Weights of a small transformer language model: vocabulary 6043, LayerNorm before each block.
MLP neurons of a small language model. Each row is named by its layer, matrix (gate and up: input weights) and neuron, and shows model dimensions 128-255. Each number is 500 + 25 x the weight over its row's rms, rounded and kept within 0 to 999. Numbers have three digits each. A neuron's up and down rows have the sign that makes its largest values positive.
A block is one neuron, or neurons of one layer that tend to fire together. After each block is what it responds to, as a language model described it from the Wikipedia text at the highest values.

L6.gate983:442503459498492500477534457474489465512479481494509504478472476535525483486484468475514514488507505514529536521472509480529472480492477514490535534500484533548488506528503454487471539529486447548523493494476538501489517546478475494508489545532515492499465497491507469528537530526460488513503533523538496529513505501468484473498489521530501497516507482487477503514495532496445470514481
L6.up983:480508485542535487495537447472488492522534498477453494484520529533503531504501496460522503495487527503503490507512473518479509507513514516562510533503447513522493515500493482466469531493493459482493482475468514521486529507497521523484498551511491480487481519498498540531517513510473441539514509518465465507483478526482492501520491499502519456499481511489506474495494505475444448529495
First token of a new table row or paragraph, strongest on election-table row labels like Turnout, Total votes, and paragraph-initial The.

L3.gate87:480489512517441503535498483512494527508518476531509517520529467547510542486538490481511499535544516472463500548469494496510506505484515510519457440516467529445502498468484509507514515487593499465556492495468518467500536486548538489489510482513498523477459504488526507463497500472468493490491525514481499498502482471468493493482482506493459518503493490518539524471454466512490552448530
L3.up87:492494520532473504565482470506482503536539522509496508528533466523516544509521531476496488523542504486485510543467483492535506502472512507507495437515474530486512531480468520495531489499568490474578482516470536467494530458544496507465493475506483500461438505503509519455485500500449465509476537504498503483534506510463488483508490527485473512503497490506534519472468472509469536484542
L3.gate182:479529481511499450547528507466532525496491512534507487527496522540506524498472486502484526546482506528497441489503459455517500508565552485516485499489499484516508528513522505509469468511523511490465489482468475504501462537501471496499524513494538500530483557507507515514495511507480482470519530477479529503477533502507528475492493513504493574491469488471502558483507502497487511492482
L3.up182:513518512471514487460524538539498477512536473473534506473467451525519487528501488472489502517538484453516499472524523538500480528498488519491521474498492529553492526510467507496534502492517512488488511489508490461563507485507480523447543484489478536505504483500464474498529504510483513471528500513496502491505440571515510525454500493486517505467469566483497478514485484480464553489541
L3.gate287:470476526508487489508497485463507516513528496544500499545494513482530542517503490474510524493508520466450457494483519510549506503535509490460537462531510506517537516528440481478515476468503490535538517462518480492532527507524473494526466492530520492505490539505477509528478556473464481486540486514475536504485476514481496492459490509480482486453457506518496498511524492479547474464520
L3.up287:534511445526499503502479481499513520510482468565480524520504491521548481483468493451487461498467543503504536455512518476560504478508454503541443500505510520494491565492474521505517495479509506485512467507461502508512514481482470502470551488529493535524478549510464562489445483508496497471499485516517466520510460522511507476428487464466512474504465513510496532497491504459531503514487
L3.gate406:472476529524507552493511490509487529486537506510494536502517483493523519513502490467504508427480486523444507519476515543481518513496519540515469527517497523472509447512501453529544474481486458512509538486478515554504537489470482493540484501466542522521540514513499496464542478495503493486536471504535505528504461478489495510482448506472521510460521534475501503463487542511487493528520
L3.up406:474445505504497526508533508526509529495539518504509538497498485482525485512473515471493486462455488486454523532472545520499521504510526531501468485519541514481511452521484457524542451465468476522520544471505531540526535495485498474559482499491519510518516505511521505484557506506475517482549492524486512528500498489487507502502460480502515529424481547495480513469466516513508484503495
L3.gate431:475551501527503486490533519464477506458460466532459496528475514554457506521489475483474497495496484476493467495478463473524470513499521479501490514484464457538491520480516492498498476538518440549540464459469473536503533464521481517499502506509531503489498510467495473513519491500494472495499474541504508497481487517536498485470485522501511523522537508552489586499526533536515450475464
L3.up431:497527451479534449461516485513522512487505476495487514501492502512474485539521501509509530502493538472512486529525505482520463469511487488498510501456517460472534546520507505505502546464517510513533450495512504535497478519490493479497518524537527508462496490478513506478545462494508471507535488511487445502470505534498472502554506511505473528471504512492478535486516485461471538514490
L3.gate622:504464510570506480529497542493448506458506462489504449456510545508463513439485475456522492496498513506525511515506471496478534509527539507514495527542489456485491508509474545452445512526493535495477507531528519466494565521497459499514534547489476505528531542539497512511527483515495481495479510488483503495523467473503485496478556511466488522500505451527483494478481487506504560530539
L3.up622:542465473461485517503488486509510508469508520472459491496500489495521486520523511455479492474526546535459492483484486460480508462529534544502463517452526514470493485535496517507488494510484489520521487513519507508573515553495471477465478506487548511519476516524544460496539504497492479444521512486530511491524496500478538562494537490496517510498521539470549542508501497465462447468504
L3.gate708:476505460510501492496489479514502563536498488521462515551508479528495453499502511525521492526456489515493430492458520529518517513491487489549526469501519520504502521558501528496481462522552504495482486473490473544515472479534459512513516544514471491507458497520483492510517528504491494422537517471496490500479526535560500512480468531472518516516468506480476518481486452473486484456495
L3.up708:515473459510488491525491512490499542520542518528500491563511541494513507492534502506504495518483463550465451497474538470515531536493496500523493448540467520505506552551494509503467457488513497511512473484483489490497508500513486502494502518487491490463477505498464473550495522515462486443529494487512537498518536524553521495532475508472495472523520562506499485500476493484483481446508
L3.gate1005:502487529551509445535527467496473497505500484449507541489489489499551490530522526484529526485504461514499495500492492486501460511488513511516482487493501434478515507481467494552507446473527491495536477500536508481524511493528500477499498534512513490460538451474465477460509528501499502489503524509522478535536536477503547478516455488470528493490471486488553537498495524532468486533443
L3.up1005:516518477536488502579513505485546496491530537486468524490486498544468523526479545471497513492521501516486504529484493467520508523532468486469507484474494521484515523461490542534531539503494489527525477485493493505445508467502499509532488477531517454479450465484514496452505516526500493493516532470496524478507512561494499474507478471512491492503503506472510514462507482518515477491514
Nouns heading statistics or results, in sports records, election tables and infoboxes, such as average, total, election, record, votes.

L6.gate588:473482547526505503480520524492455520513473453508489495475452543525472457495481505480482514527535465551510517488449478445513491496487495466523481495518541477510507494474525516495471467502522534473455512555499478507518503535480551532506457470522485518516554522495470497497470457531500521480512513494479457469518531500469455520497513508472438539474499508484505510523484514528491487478450
L6.up588:493482481536522475462501501483467512517510485503522516486503484539472451518521465471489490454525497453487529510475498518480455512514473502504485483477475516503496510453527477476477498475534549541512495500521510517514491482502497537503494494515478481489505481461488489524534560487499508535529456500502472465542504537489445551494464520448462497532558529472516478528470498482463550495467
Periods closing factual encyclopedic sentences, often an article's opening definition ("is a moth in the family Erebidae."); also word-starts like Oper, public, table pipes.

L3.gate160:467488485520495455505517465481516526513494505511508536513502546525501457494542486510486500444479516513507502469498496496516488507482446492501503525495472520502498508487535499488497501519513525481522512472513528506488449478508528506484499474504506511513530497525436569486462512452486523507493528456539504494489480480508490537475430507497488533491500532504512524506482522551514471474472
L3.up160:497477456525501512521492531475505525500463484475455509511517533508469502523490537556524499530490466428499504469510482471521458477478511515510498495519509512487493456462490504498514503516546510507518485507550508520527475493488504497472466498498520489498494462520464512506499488505459512506463514504535497514549499535514493502494571503516478530492460569469520505501474490501556447536500
L3.gate562:518478487470496530521524578510501491538518459535496519514474485517507497520525493469503511529498484487523524509488473532573499484486510519507500468500453495482525466515521518507444516490505504426470501524500495519461472432503506524490450521510526502488497484494527507498514490458498553488510544495495507520532487465527485517494437507470507457505451527454510497479477500535528543495503
L3.up562:517505550499514503445474526491513507507459482522464478516503508495520515524493513500547494503500499505494486486468480516518514519538482483481472481479516500488502525521506514493511514492525539509521523531526471524474504476533536501472539465468482486491491505550509496477451521514513437492473478506531487490447493523488472507494525482499553540472502506492480474485491466472517517522494
L3.gate756:482474481476500478503503481496515503465523496488495502543507496506522470540536485467517470465517506461535468476502493513514463532497488550480510503477484517495530472484513489472510559502537492470504463456497492501529490480537526530510468480498552515487525486479510493509455492527482569499524554504538477459523492449542487506493508491496449524476482478519480527488513488513526508463519
L3.up756:512484476506493495562514517510519506494529507485489552513496540493510502520499502511478472489529465464519509478508456543503510528485462507499489537487514500480482475481542501485490543493509514480495489496467483511499527500505554539500488463515543502504517452512504557513487488514440595500506469449497446495489492450500532502478492484476488536510520508513442492487473526538551469485518
L3.gate771:505494527496459505501496542515483515469511520535487482506490561491499549487457504483506505544493467484484496520532472514520506497501526487477466492516496506504488495531488508465476535511511517523478512531481494501493499495552548525490465483499508528485467508516495532477533514467503514466531501483480510499498481455462467539506483428473525548491482519471483519522518504492523524480535
L3.up771:532478512524479493491453505499527504484491498511554507520502520486499518508518499475479466516488526512513499460525483488515485510484477483493456507493470532489483477553494513463483492506494533485470531487475470528487539526523549510509447492467486533488496563564497529480476500477523498506517526456538505492502480456485486529497519522463489544475503484418482526475511479513506491464514
L3.gate844:483494504556495481498504498505487519491478466520465529495521522476467491540530488487515493518485465479493495516505486483540491549546463512500509474499496527471487484500502436512483502509543534494487463528507470499499472469478539522519462467481478525520422494524531453482502518514530515488532513457510501491498542471537504484486516495539507532494451501505455486502478524537525483486544
L3.up844:478486475512474512511468514501509526489538449536471517472494512472503472496477492450515531509486444479473486556520500440487480516509482484488517490525501469523504457501505459521487502479480526486467498507493514466488488500501536485520469469453519538465456492530490468502492506490504491510553520485528500512506544457491493507526479512520478549504469534518470506505483520517537476479554
L3.gate873:480440509534510478488458525483514456493509545506500514537525524443524471506530447510458480490485467488521479491517509494526490504510465522524532506513506527470509469536498508509501479505534521517480531505478509483493474492497518483537501472483551531545536518568476528525498513520540536493508511462515469483506453459464463488520473521513485542494477494457451493482455519518468502481509
L3.up873:510510496518522480460496572460491454487531498486490497531496463454502453476521490506493521521523459454488490520494498578518491514508526542489491543479485477493515538493536509509495453448542493484502488482469464516490523482495512517494446480497511557492482514515485493519531514533495492477510494514467464517500429468466473477485470482490533501471469494507479504538499545523541535487517
L3.gate947:539540500513465478477496545527493484547489543545508549502515489516494473531491444503499518527523478498486488490522500488489496454506472492509449523536487490495487518518505462507476493516547528480442520500510466471453469484469542480529473481477454573557511490536505491478520487498441532482492475472474490471513519451499481504448477524519515491454430536465526517521497498529509439452507
L3.up947:487516487506478511500507518481495515515489564501507532524497496522506477540506500496442472470509506530507511456501447440485501509512464483493492530515481503492478495508507548478484507503535493487492481534519465473488478502535508535484517545479502495531551430541529480485510515492473527524443521501498518518466492482515501522509504529500503512566487474498474516487472515507532448518498
L3.gate1006:544470450492501472511503483514505516509483466515496475495521545533478515511508514524491520495465461472517509479458514505482485469509471462531516510482527489545472448516490512504519513514516499468489467488561501504510525515558520520490472492496498495470500496555486525493435500459456496510502506504534489505486518519528490509477505525520486545490466536492517548466453536487494499523491
L3.up1006:489481479546490511513520494473506535483490498501506485517483529530463513497488485508516473477447510469503468489470458505476504487488443464481463557479569473531525493497467494507505514473542520486520498513533504462506499542520544523531498519476438471523498486510463493464494512483464545514464528504522535507477509546503489518441503504478510512511511499499492536521515499534512471488511
Periods ending long, complex sentences in expository prose, especially paragraph-final ones, as in "...affect sexual consent." or "...and free will."

L11.gate18:495532497499533507522525519464557551542502509513498445508503480504480531477490520481489503483510507480495443528501483539470506513530506463458518550470481568461485494457526510491500471507494521518459480471483494483478525477455514529511505489470507482500479539535487487493488471520509487511501539468525527500447495518544506492506492535487510482502456537469508482474503498485471488504525
L11.up18:534553513437536477511452502480531481526496467465468509480526461507446521506514492527484523496479490469470491499525531479536462542514522505491477502513413453517502492555515525480475483486516480483477481508502504457504508478530493510455503481507523509464518495491497523518486514469540498474478498539497493546519485471470476524514517548490493507479530540481509489453503494503502511490521
L11.gate75:483485508472488512513515515503527500484478509489509493460479518512511486498521517498575498485518524481545522485499440520520525475488492480501499475494507484517535464467498510502491524509512493510461485504468517515533514493493523514511519493522493499476483524466527471474479490514535468484487497508462500535535524462469485495482478476513500513542527530486501524502506512494528455502509
L11.up75:492501487479475526495474522485482488531498529495474498507474492479508489543485523474482498535538543483502530461471487503495496508482524532437489466499488561490502456449504549529464482525517493494514488487513456481496508512474519502483465561511480502482491534459537492474459472513519499502477503509456529506483520479499489498499469451475515500526546497452471471515433490499497476497514
L11.gate146:563471516508474522499470518458516495493477503529509466497505514495490531521494470508478459477487507457534488504530470492523477472473492457476552498506551487444471499509507467510489453483503482497460505543494553535541493533553528509510493532509516484496535537466441508491525462495512482485506500497448500467498527465491483519491505514502464505501526486464529516473498507487464470505506
L11.up146:480507536495500534486521511497470517528485494542465485530492474492498457523536495521521484532505487517551507525514535487512493510511519482446466480518482484438516503456489490453484509489521506500488473531486534512535507464519514529497478536519497499518538507468495472533463496500464507526514471472494497520478506513487484509492497493544501541506508461467488496497492509488501505491529
L11.gate328:480500508496525530530509522488490525491499515495476553523494499498508526499529493457431466463548536479496516498519507491549475487504506455469489536456479494516470505501532526469478490502535520522511481544462527538525500500464512526520515527480563499474502482503470472479517503509491530525530487488476525486560511487500493472525494470505516528481499497499528476523479499474507470515478
L11.up328:484467501478532523502496485478490502561519466509535508513521493483440512516505520488486461500533483497540528503450521488473483467525485486523483504495527467487503496549523479476521534529526495521536509486461551475514497480482495493495530502477515531531463512494514524481501508520485498476489459477490515505494528506514467502525468501517490496514497430485506504449531511482481544448538
L11.gate396:554504474513478554479497503518518513530483546531493480502505524501512515532502509497528473559460516491530513513496488483520505527491476496491465494508510509450536475487518526511469511471556541523513513527483518508544537520507535503518469529480504497474547504460516484504487483518465520509487531469483507517512537462527457502515442513499452510444538473488511504468513499488522489549492
L11.up396:516485524520453528482510517497545440504507479549468494511492446512503487469517504493497499448487516497512489496461490521480541509496505488488507495434546525461514531490501494460532480502506490491477507509467522519487486474500488517496509502517534514500483495485512430471541491509506494551458498486513483518523482487475518501518491482455528494480525505495453478545514489508522480499499
L11.gate436:479513493513475430506485477498482520536517493538496497482520505499486502510509502495533487449499537425517515461451540497505504494520532514525511473551511497466485526513509497498534490467519469496527472491480484546513571506533441493471489495469466487505491517491525500552487479477510505533488488508475526482484487494446551525526516455502501495452497478498492484439449481458522509517495
L11.up436:523529510478485509541526528519447498509539514499527497481491485453518466531543485472515509543463501480484510513506525480579509544507518525517501540486491507510536514477529482440491530532479467482521503511459516481515524522514478499493489467484520529515517488535474532529500500467482484474513485451520484537491510494501510483503487501516519527461529483474443492508481506461496549483457
L11.gate615:483494537507560509518472502462542499455522491523500520492467507491513488570527527502512500499490497469487458473477501489456493446502495496519484508538471510504498486493499505520516506497471518503470518510488501511476507491471524505513480478544542489538532474493460504480536538487516529511479512536520481489472497496513514499453479464503501512526515510492501485501488518470559489517472
L11.up615:492499528522530551483490498481488532513482466544520523502507508530491539518483525485496506473501478512553492521508472503481504509492464479511467545515534518492497475481492512537507509503509506461471494507517536474538496527533492466497490523514495477535536514471499520516528498497502497532456474530484496550511462472527493492462462459482481536505472508520544539503515469440503503490482
L11.gate692:538497492497517538462492461526488511502517484475479464503502496475469499482490549484504503494503511523536530474520483484520553515481463526467526483447504512473493515481467484475489506534520468512498486481452485467496528468498512460525508494505506456524492542476536501535462506511485519521486545482456513457449485530487499509470470478499459494503506506475488495530481487478479492497521
L11.up692:531495500537500506510496472477476509530475469531521516516503479556550514544486507486528516548466514545538519482497539528517444461469488509479523492470554532519479514496468507513493495498514497519466534482496482468497546520517513547522499504519515511486526500483500499543516527535533488489494430531488455474510519499504478535507492476469474498472529494481456493497481558506515489538533
Full stops closing factual Wikipedia sentences, especially after a place, date or name, such as 2031 season. or Liga Leumit.; occasionally closing quotes or semicolons.

L3.gate112:473494495492483461510532489493506505491514495512520525433492506532490453479489574493553521493463511498463527517530511519466503466475523486501496545541506540476484536487535454484481481518541496519467548478506474463489501523492528460496479506497460471548489467540490499487513539475513507466535502485500522495466498467502525487503499489501468510504476530483504502505484461526508501566497
L3.up112:486519500508492507470541510519478480459487481508521549512499531499455546499488484476463504480571462477534531514482487512491490510538509507480509533547487509462491480501496470489520493507504499519481503474499495478489473511521549467550495484522512473513498530492470461548507491516532500520536528505492478515533503481509489497496528494451509529487531510495532503504513526493523536516486
L3.gate179:445509510542547515462471511491494518542474467500526527475547495527503465512487477487485489500529495509508454496521509492475490475527545488547543504481510500504509518476459474525509508518559505493485455530497475465510474488519501502491512486490488485507507507507494493520509477489485478495464490527514466474491474530493488470463513431517503521540474520480506499488498513516468527524531
L3.up179:468527487484475443489442512538492442484507480526520536515526531503471476509481465487479503455528541458498510490503514490486506504494532456509487536493535498498509520484515531485471538522549518498536495500537499490501513503486527501498540460511443508537457495483460518474461497518537485510478471544481478471479471522494498474500540470537459525498499516496542507474477490518529486484484
L3.gate271:503454508507496492507506486483519534484508501490510511491476548511530490476505507489513490519487505552541508528528483501472469493494497515484497499509519502548517494494539449531483555513507531446511530511505483519503518506457493503526545518514514484483547507438525518494538456535497491504493460470496519490478454508492530501493492483480494461486506512525514514474494493491500539495503
L3.up271:499503496462442480544479497505530530491482450488518480512511508463555470510509542491515537537487511543529479519525514577515446488468513477514512474498527515524493520480524424531524514528483488503486545562482501491509525499468489500541525527524493488487483470464501488495519466540501455497518495490468496488477457495476515503541524477534502489461538493455523511506506452511463528500513
L3.gate323:504481498491483498513550494520525507485476531477524462495507533544483479541499504500508512503486487446493464530485466510511449477512503488487518529481452462543463485509525513470521504500573493495521489452480488532536485501490473505552498535490477468480520493487518505486493499514494480438536470482489501502463494522501558502480480505559515490524472494522478525506526523532479520463531
L3.up323:497488514500541518515513510524529548554538477521484506500489509485535542494457479471501486543529477518495472460546510519507475517506474514504502498502532528479493499483468497514489538453491494483481524472529516494546517497475492499515453470494484477478522522511496512486470505496543534493517518516481477538502522497530501456505522532517510482530497565465513509447509482489494533502493
L3.gate595:541539491525505465525480515505480494538490449459514509518511488514512500461490501549542503468495530485513445494487566521512505498500487504519510518522474497501474524505506507534492480475524479479435445468495466488490481499530518496486506508524506491485552532461468496506537490503498545503489476511570462482490499431505490528515468449518484502492495499472476498532511483483501511566542
L3.up595:498492518524481476507469505520516500472478479466470510479550529549509473489482504525515499475499505483505478504473517466515494484539493483509504485556490506478492507521485509511508499508488509516494515521524491503507488512545495499514441481519495509514518540479465519497504509487542482497498482523514485498478467435509480500498419480456444467502522504505523526517530482504499529517505
L3.gate822:467476515504493489510469510486497507444504503499528494510475512500523497472527506480479470539517471505522490504499536498510483514489527534482507554496502525485532521510524509483514474472504494511521534485478425486465549488517458515501506516483567488504535523490473474538519459465497535485492506514473496483515494530516460482480488464515517483488497498546497563506491527520528545510497
L3.up822:515532506520509502458478510465497505495512476472484461511522569521468545499465543495478504483511483470538515496508524452493568473481462471518510520482487504487488498509543504543500484492526477508478505552509522475525501484509495515473482492532478490489490511506525454410500514467471536509468463444497531502471486488549499510496487490522532488533515507506480525472522465513500503500503
L3.gate909:474484478490529473522483521498521534485521529512484452503491567526485461466516496478530511509497483517536491508479474547494523486529560500534520511532491531519484475498515517488534475475483533477524483443509487529491533483487510469495523531473527494475497520492514454456516511527523519509509538464494513524469508491518520470520487500522518493485536505504559498459501501529479503530527
L3.up909:437508509533513501532511469497532515467525511479540471514566573531492472498524522516511541484473474519517469518463506507496545505526543449512523475495532476548482473513505515540556495474489522518505492523520485530458516484519505499504522536465477506479531539515511471493494508514501532521500569482459484534475475484541506461498479486495475472508497545530545511500483487505499532521493
L3.gate969:452521523525545489498537495506474507467486472493519467516501509507537512490507535508494500528506525505491501521518545558467486524503529453531476549509495533484487473474488508539470505523508487497481546499523474505545528509491502546498523470552539515531498530484480459570520473518460521510482505466536471470464450516497509474498528510511541506506455484473505491507476479512470493504489
L3.up969:454478496532510497500482477502468509510508518513528516498521493545523502539523511513483483478546492514492473494531524512524452547498490452499503478520518531505535478484510477501466501480529514472506558487554503507554522491518480543502525445492461517505517531455525485523503457494479527526524475466505517494481433546459492471507546518557507524474488466494514484514506472493492555537490
Common nouns or the first piece of a longer word right after "the" or an adjective in encyclopedic prose, e.g. site, case, ident(ified), cover(ing).

L6.gate992:463476506526541453518496486515479495540540489517510512479511480475488503502515471455531472543444491471488495502531500516467480486485444489499523499461550535470469456509488502469442513517530484447483509519475490486492530479457504481498509477496488512518513552473515501475505481511495523527527471498503498512490477495501533462480555519499526494517556528498481475483504523518491487498498
L6.up992:449496506470515470464496504479514535485482499527523453456520528526525460517465511486525513543472487488514477478494517523532496483498461461486494499535511523490492498456464527565501507489478511492494488547496477500516528517450484509486491485503518535462509507475537538485456529488467516507541478507494472500484469506495515463477458528501488511485476509508512524516483468482453487497489
Common nouns right after the, his or of, often the first piece of a longer word: work(force), land(scape), Act(ress), environment, Committee.